From a checkpoint of a small transformer trained on Wikipedia: 27.7M parameters.
MLP neurons of a small language model. Each row is named by its layer, matrix (gate and up: input weights; down: output weights) and neuron, and shows model dimensions 0-255. Each number is 500 + 50 x the weight over its row's rms, rounded and kept within 0 to 999. Numbers have three digits each. A neuron's up and down rows have the sign that makes its largest values positive.
After each neuron's rows, "fires on" lists the tokens most often at its 100 highest values on Wikipedia text that the model never trained on.

L5.gate704:507523548401495484524513498494472519401547467458484474480550543487451534469413454567629488515526530611508488535556481498440522501530462469421528530418410582435470441470444558466475445528496567488527590428478485610484485588443547561467518420548503453360449472451520430523465559549511511530479518529414407412524442468502599494483540387555477534607514564546485541520481567416500587445520551461493461544483452427525534564448465504537471515551613496437507427491445472478467588497421463500515500501484554487450455437425478487533545480522442461470551584442509555512573485540438406493602463495455500375442441572439509531507519454505405589473490454536593559479465545588515483415499491545569485540581481535493562481471526526542549500490450527526528451568521485569500465459438545
L5.up704:539578409512472449533434575403502619593374527521559521523632463438527518476533499429502581556541500461504577336512517498465450492473443539528520431493491476505549534466539453463509551480565505454490491449508481572530487448523447593520545487510411421453505492460469423523500488463504520470500556450479446508539455540445457499485362560457422521537506530432541485446447489514587470438503561533447520456453487509424434589445545466396490497550466526495398481493438564544422547566457483573509404512469395457511473440478419528585487480480492443479486517453522498507538488487520498503540481585591483471542581558424519581524437457472562541513647432512460431484541490495528511562550488462455598537417496466512502499556544458543534527545513529491520531461496566485430473499456502
L5.down704:575511439536455564417486502507587427450445534541495388473570485537475427546550474518466486500539525450501552585545571555525440415504401532497506527463451463426476428473495558477498413484504526546510549417494638529446464541450525544562513481549568506551474443512439540485458478573625523500564534468527506600520518486509437482576498506544529514483529566471535442507522465517663537510613576487536479514447554519518577503488535524511546518495467437566516531499493487472388448473400422501470569559518497509530528524520521535565492402558490638505522481442492470478522511425462545594497526547501537596554453502415453541504622538477500514502457462572438426599542535564540591376488470445542472505567511571552590573612566484481457416537492475559480537526525435527540493540475504
fires on: "od", "at", "thor", "Canad"

L4.gate1206:615571420460549503497441514527554546551522447531543466515524468522448564461456500539438593487461475494451509515670501442412444448543388442364509551592506571500481487416501553555559528447501496409508510495468471384524480461533494467500445484510516473523471551512528605465452576470427547509528570546483442530518553525445520459498533530559535569473554508546555496505471491557459564445439457463533500502466510506467499527478535432507532461517441515520592458513486516475506450524402455518479517471536567533636526569574541532478477540470409477545405467514510416487493457549561490512451576383406530543480505463479496566528463475473479553530467564449537497466531449590539485572437574527522368467443501523449483474562384538473585528463402502491491536511448546519469445540415449
L4.up1206:465524473500570586479498555476529566503507540597482370517481524495549533505514397513441625559483522478498483509460432351492398481556465462570418493491420489470517530593521539482557481443623435459544435489477492517374384487512509468521463494582465430492589488477473612476440573472564608497515550571479514473593596492454506477447470521496541487485533517460635509556450432468570571477572527497507493560505495489516476500510466537528467596432463459487503619523524490533483521472574434541552464443552530504491506497544530514615603580557499481557482431445563469446570542532552494517522458455547615486477601557505510505529488577500515491546522525495513472535462506599445515503465518544552459440550556470482447538424487541443476457420484537536537468501416560433492428465561490
L4.down1206:474528556447482485445532554537581605449396453514383449511483466392504385456561534442595529512501451531557571547467595513555436502529488503476412468532477582453526479516515510395437586545447472492501488488479444516545425522554532524530459509454395569439559556500480452520564475513466514549510482442468484338583486459523499453429508427492519521529575486525516663555477441514484534511582498534536438505432451587485511462508483588480486491585526475518538488537589511560439524508489470523541579466519499507614525540627464457462464448488440553540594523551523537473536527423544481544550481434489598470538492493580533482414501511399503486535477515533466461452493559531456511489587422510509542457555410534529514479432553528433448461517475504501545570462532484471493542532550521
fires on: "c", "d", "em", "ut"

L5.gate940:480551521469568452558497541443459514490545488454490560532466552526529489532501490557604471459504499333539504471506520498509555455560440460493486576528453443457486435506594497487474507502513515557550515492490426456543471568479336540504528482574458497469404443439485448528607472505570525492581471587504503458522519485512502441463528445547495517532455489470515470500584498555444517467487522615490472501546447509489490495499484445555564555406627545448502616443456432458526575515519529642551545396516510506629585458520594411506550528509353532509482503480564506408503513515526557474442428396493452414527509489465475526574527470489511566450522449474571501498527529495521487530579506569545482571399564475544426499501474465503529511424525525549513464443554552468466454527554462
L5.up940:481532554531439471489503580584435435475454498468471493508467433465541516408437580486531481543533495454558491421551497499490470470525528526430492470552526526544521364525473515487517458513500593541562551605587523578429499547431517562429481496547538487413517466459504512509509549603632555498559510538553469461440520541411505497489458557534656531503482515500435559480525489476502485387523471517511419542537673529506502395523485461514521448561534558543497497456499526435577566494514511496514410477585518583539560563597516456410512552511497637467529524477520463473568476545510511562458523423560488437488562506493563509517420551464498614456514441474571520523481444487503542486537591557572508621494530535560434573449514468457581482466451507463635565522576513449547524556565504
L5.down940:453488495542546491554524528547511536563419447459560497556590484539615524567424555492541472513473520495511531501493466550472424449445488521487521503506456490525464515395573489547466484501511582536512498460429498464555440509422499468575547546442541535420439457446447449479579447539451378417513453482538452527481539464448484464483454476510501500517490480430456514438556450573495444487445548505527423526486425473477428476533513472468506571533503519413449519498547466558477416573600471580508468430573485507522495469587482492569452529527533436494565464479457421377470536480548485563475547451457451484559486422482431461425534487460496532483527578496484566490511529488580566500607498544562487419493461449456509454568430407456478372453502434495547584505444491465538448530552507
fires on: "and ", ", ", "s ", ": "

L4.gate566:475439486471557507406473571473545501507523466554493534528475464452466452576542494593461542476553493565492524472481523486535468469390576512583528510547487521467537540461584484442558526421539514621400511530555530501525490485534474543599538553471411425543505473481492356535502487427440527424540416576523509476500406496502508493505461467480474505422468577477491552467590478517458386439451538628615547500596440554509550449604581552551549482439420533465507513508509503445429586478503517504486459460561513488515528498510570537456487539544431438473494514477530426554429503493474514480563472409482602531490534520556521466595542554466472454562464528549472449541549513621412470459523523546535542522568507537476609475499540549437508491480588424553486554571450516519437497509411498
L4.up566:492521441498426517511516497511479497574522573487507540422558533480476479574547494526509467517481477504590455573536478477490500494552507576574472508575653527484566527519513449554439466540567593469404459554512507506545501525531573575465580464462534534495534547453529580537458493473519427478472467532492594530517501476609497416502546468558486499553500576490568468523463448458461413496499512517437485515461498495592499591450416442576468510462479500531468579453560502567548479528418564456516422430532523469564573476500491503407543556522546448562529484438483510359527515565460466433471491497472481545569510492531521576642457493469579511457456486436465485487544506399482444450536407491476575508499511501516523455456457550522592470456533490502496491511523462439644492425533590
L4.down566:508493436633538437487554452518505601546499516504465583422454530367435518584510476490499573556495540456476519489427573449532565437556502434559512483537574428543534444548511463470454531441466550534429520497507436517546514517462556489469502404489500510505492525514486578563520441472597419524410556526497455415545498435469555501527441475528429492584409590544504481553605523534425491455459476554502536522490457538439607491478474512537494510470522409414477494473517586559561451430479551537483391544431556459502463570598549497497463475533559476554499520419596507529466484514527444459548535479524434572444513498547491447528449490593496477554614564445456462539574520552528589486492558487538546499516479525530432539482460456408502447515438535643555533531518419516564504500451527
fires on: "qu", "o", "k", "il", "ast", "l"

L4.gate445:473456532420525504538567541488591520430479531487534492414550434532484428491461440572524486550473413462524566567477572544464526373503467519440484503436436655485567478586451598589527517433443510522538479543510476438375498542484428490488503567448503450552545652442447478435532489483477540458573441485453534453529490585455486541468527470512504462526544485537518476437472459545541475466496413456545492531436540529503512468524545527456514447521478554644468421477517497476440518456560538562481449600574473549464440452419499516492578422438490534547508492596576511527399470547508477473572531510460487481511535489503446457476511560328468538476600454452592525479552509481419448560539513470587450511567599489525546543494482493443501465570497530477493442539513471565488461475494513
L4.up445:433421557501505500417422557537575486549434546529546504465565547516560473448512483504498469499536471511502457537517548537546545445437438514505583530468455514567512453530441459477541424455460558516471476620426616533424508465505547491520478451540454505551555487540487398424433484523535545455511489434410514439473507464516525551468512497531501470504532575468534437487466407460463524504459334575456502571383428585439534497487505547465479461443432566587445441464466605457503544498468558519474479472475371540394389515466412496435456556503474508502580499486494543516498459504515467517466514462508479469537520586460574443622525482530494529517605401494665568441654469513456461556469453504466525464427550537483511531514531570398489488501516503570551483552506572508540492446485469
L4.down445:466551497506444529600444509445582583619520437504537404542554475510456436458456503473529466473445559492564534495524567412514395443493534525516473530477463606478508528528431455333536537430510496543478481533522508515480441497463437497406492535545457540498617560543444444496480510459501511545452417433526579509478471532524529413431488578492534597504578500529491504466510492455472456473573507449513610520565519646448483484547478511469488425602499568497471549598526510520540487396535500540479554420486502447538529506546539414473402537461512501514517420553518463487475455432523501518533491455463563518618542522467499597487471517529476487448482589444504529522522517457486567473560486478501459519621552475464545485503565518512523560489433438504533495465322455537494458524560606
fires on: "us", "dis", "d", "grad", "as"

L4.gate427:512580559492467440510509479513458515591403466566479522488524487505557473469531490603512595537486478505572474485569525514402591440507486526475480471561481519540502544474434457488514488471508576479538465473449621534522378437460467422479571450540576494568498521467536507463552478568456510558576483475492530492442457406553519403448543505530522561543426492551530577509535555470430508397511491500450471464534475560444481384581470382610543539480528467524534390489448427484387493481685538548532399486507622443554586414416559503419508431542405503441464554459498466478475523561462471449559510429496451445444490435506492421550516482457534507498624536443492447437579507462516474473636609504529511584417543580501340443410577545515603544534423508502466499508468510425454458568509420
L4.up427:552488474595534500514517527560464450453444483463501496520443435491454516603517437607455399527557498460488539512589557408462550486484576622364453468555558414688509412495529523527528538486560457529453465514377431577489576561463465531448557415464519488568547495510590552509448516449531509563413444542481516514514513433474480475437540532453477491564547510533523488492462536533516507511477463523501565417578553542531508468480532505379516527478559548558486452402406516466417460462500464442522493582560535439493560484371523434379476551556418541435550517434404570392479457438468490528504523455517514494441478390496473498554489493549526453491532487460422562513582565482537536463609501522566484472438532595489468465477512501518485387504470497503425535476538455476515492455451530
L4.down427:458539538498565548573563533528472524504519437470513410476476431496478520541459448461514455390554452604494547492365548516478469478453501507481481471520460356423453514464501494507498429505496606515471432601497466468551520461531404518478530537545474520493543429517492433557531476561420416423552555505420545457492505411437432530520443437512502557536501549346497543434474438510481440544443472502418444516512536463479453456460531528488539570512455474555437473539476420454514475549412429559480432469647506588394499474609529524535502552514492565469519478443565530450509451479439472536441524465442536560488513479354513501509565497489432438534434486486418523488553515428461510384575626527488554460538482402474507439638502591573540514555515486473572568578486520560533457580481462
fires on: "and ", ", ", "or "

L3.gate426:545528451483606611414506510372557544464481541467602431429552469425477420601434477522442564484556461463544538530520545511504474482519495493522385506482453551460475529535524456507515499437564483450558498509471445456415453433411517485418496472500505581516466520428521458571422432523519617502452562572515569389514589457484522494554515433591510526549550545517529547606451548404500517451529445480480626552516536477510465478476494436467454508573468507531425489555572465551564558549498486500462519518491508527585413565478534518511424476432506421501600451528518362586471416484516475497462523449520477472505579513477416507659530501463472424531501627450395587503561460553423539557513489543498458475528563495439527479484478591459546466505533557490505618509455503455483492499512571
L3.up426:478435534453503493477526466522534439531420489562513499484531493474455486543642523470456528515609500518532452557571479494387514568490460539511477518520475460517479570545502433477433434564487563510534482550441458550467558531510470487462442515487560468429557479508552517460499563476577478479533518499432545486618534549511559564451581521524466492524514501543493481531477550488526483530479562447563443478522475515552550493577527429407531489486482470486470491453477454480505541567491486494483500419532412489394513510566416537541592530540514555473451469434450522533445416517545464410422535460468491480532443450508463496517432446419374526459463463436546580476489436584481479512439420539437415375499564504474476532465441443467555328559505550439587499490459581433521439475473472
L3.down426:524448502511581552535518454564470550501473551552558441536505511548447461536498536544466478506466502545625575577478573448479513437569404403488469414613516501564589574573468551519423562450506507503394557571583496481460504468457435482522490509445547493569479423504457540548463512548466534513454476524522398511531434524615553412429493490521515434482521456515517568530494570558430547449580490458534440540516525503460465437474530570514501478451476573520422507462521434513510488390445489502551472577491594502554475528615497469457461520525534530530487402473574459570516521496515382513572423530538461531508595513433461524546486482517430468480547542554492475504531443599487471369587444484591429514507539594509396560411550388520482466504546541516560522479468398452473501406542525
fires on: "d", "k", "ut"

L4.gate1179:554579410471408504481543422468630507391474560506460463555496492435487528522514491452475455488542519486673585469540464526516508523630488519522508544574457530535483459539552463524520547462462522453505463441433483530482506503472527385506531556595524531479399465476507443481579504496546508553587366515392468505605451499481510478457513447496505512509452531507496547435514554470487453442518479553497590503538551537481517465500502368431494469447537527474472490544537431370478507516493488451515516569452485530516561490483538541508510503515498507504541510468461580532522524445438485478413512440381506486596555504500551546546412546507551575515507473479490612423505533501515456505561556531446493391477495502548540500527486493463566447589550501603551515492412654485512439597463549
L4.up1179:559504507492481493476522553478496536465428516537472531516507511443470410450523536512471473495456591372530496342566466520552547469513582458505531476486550524614447478523499527522520528484520519382546539565485472521528454507486529525528580486512645431535510469477548402474540519516503634509513564541517554589602392422526509479457456405504532539489529468512521507558540501473536462452484423499421580516443578572437449497497511557534526553520580454588435547492548473491529469402512462539458481534549590520531569470481487457503563532536542450479514511521446537480384425491434469536490512481487493471355476655541488438469475464470507404534505548470543474519442575508508495422444533497564457483449519502453494543415547503569540543521572479583445482473602529518513586608491449
L4.down1179:486472554501565522433499466577411597471592461551524523484502518485545488476466556543542515537474480523451521500548561527461526517445517577574462480523499566467432500539564465479531492411461587548540513470549541450481511554450517480515558431473487487529430548485497513538471480470482443444486514550519438517530487525491568573555538478554507531496455532493493585524503457459521499515546552416602501504553351434543566504583511440499461417491492471564414522537533488553485500460452505520452553460507548503466507528552608518408510576527495458511499517377540476404583549467547437491528531528547576459462468454423514495483577471491552418581547577469499473463583466609562554486442542549557498502496408502443495381489464495566473512526504486449535519511533531483516369516456547
fires on: "and ", ", ", "or ", "og"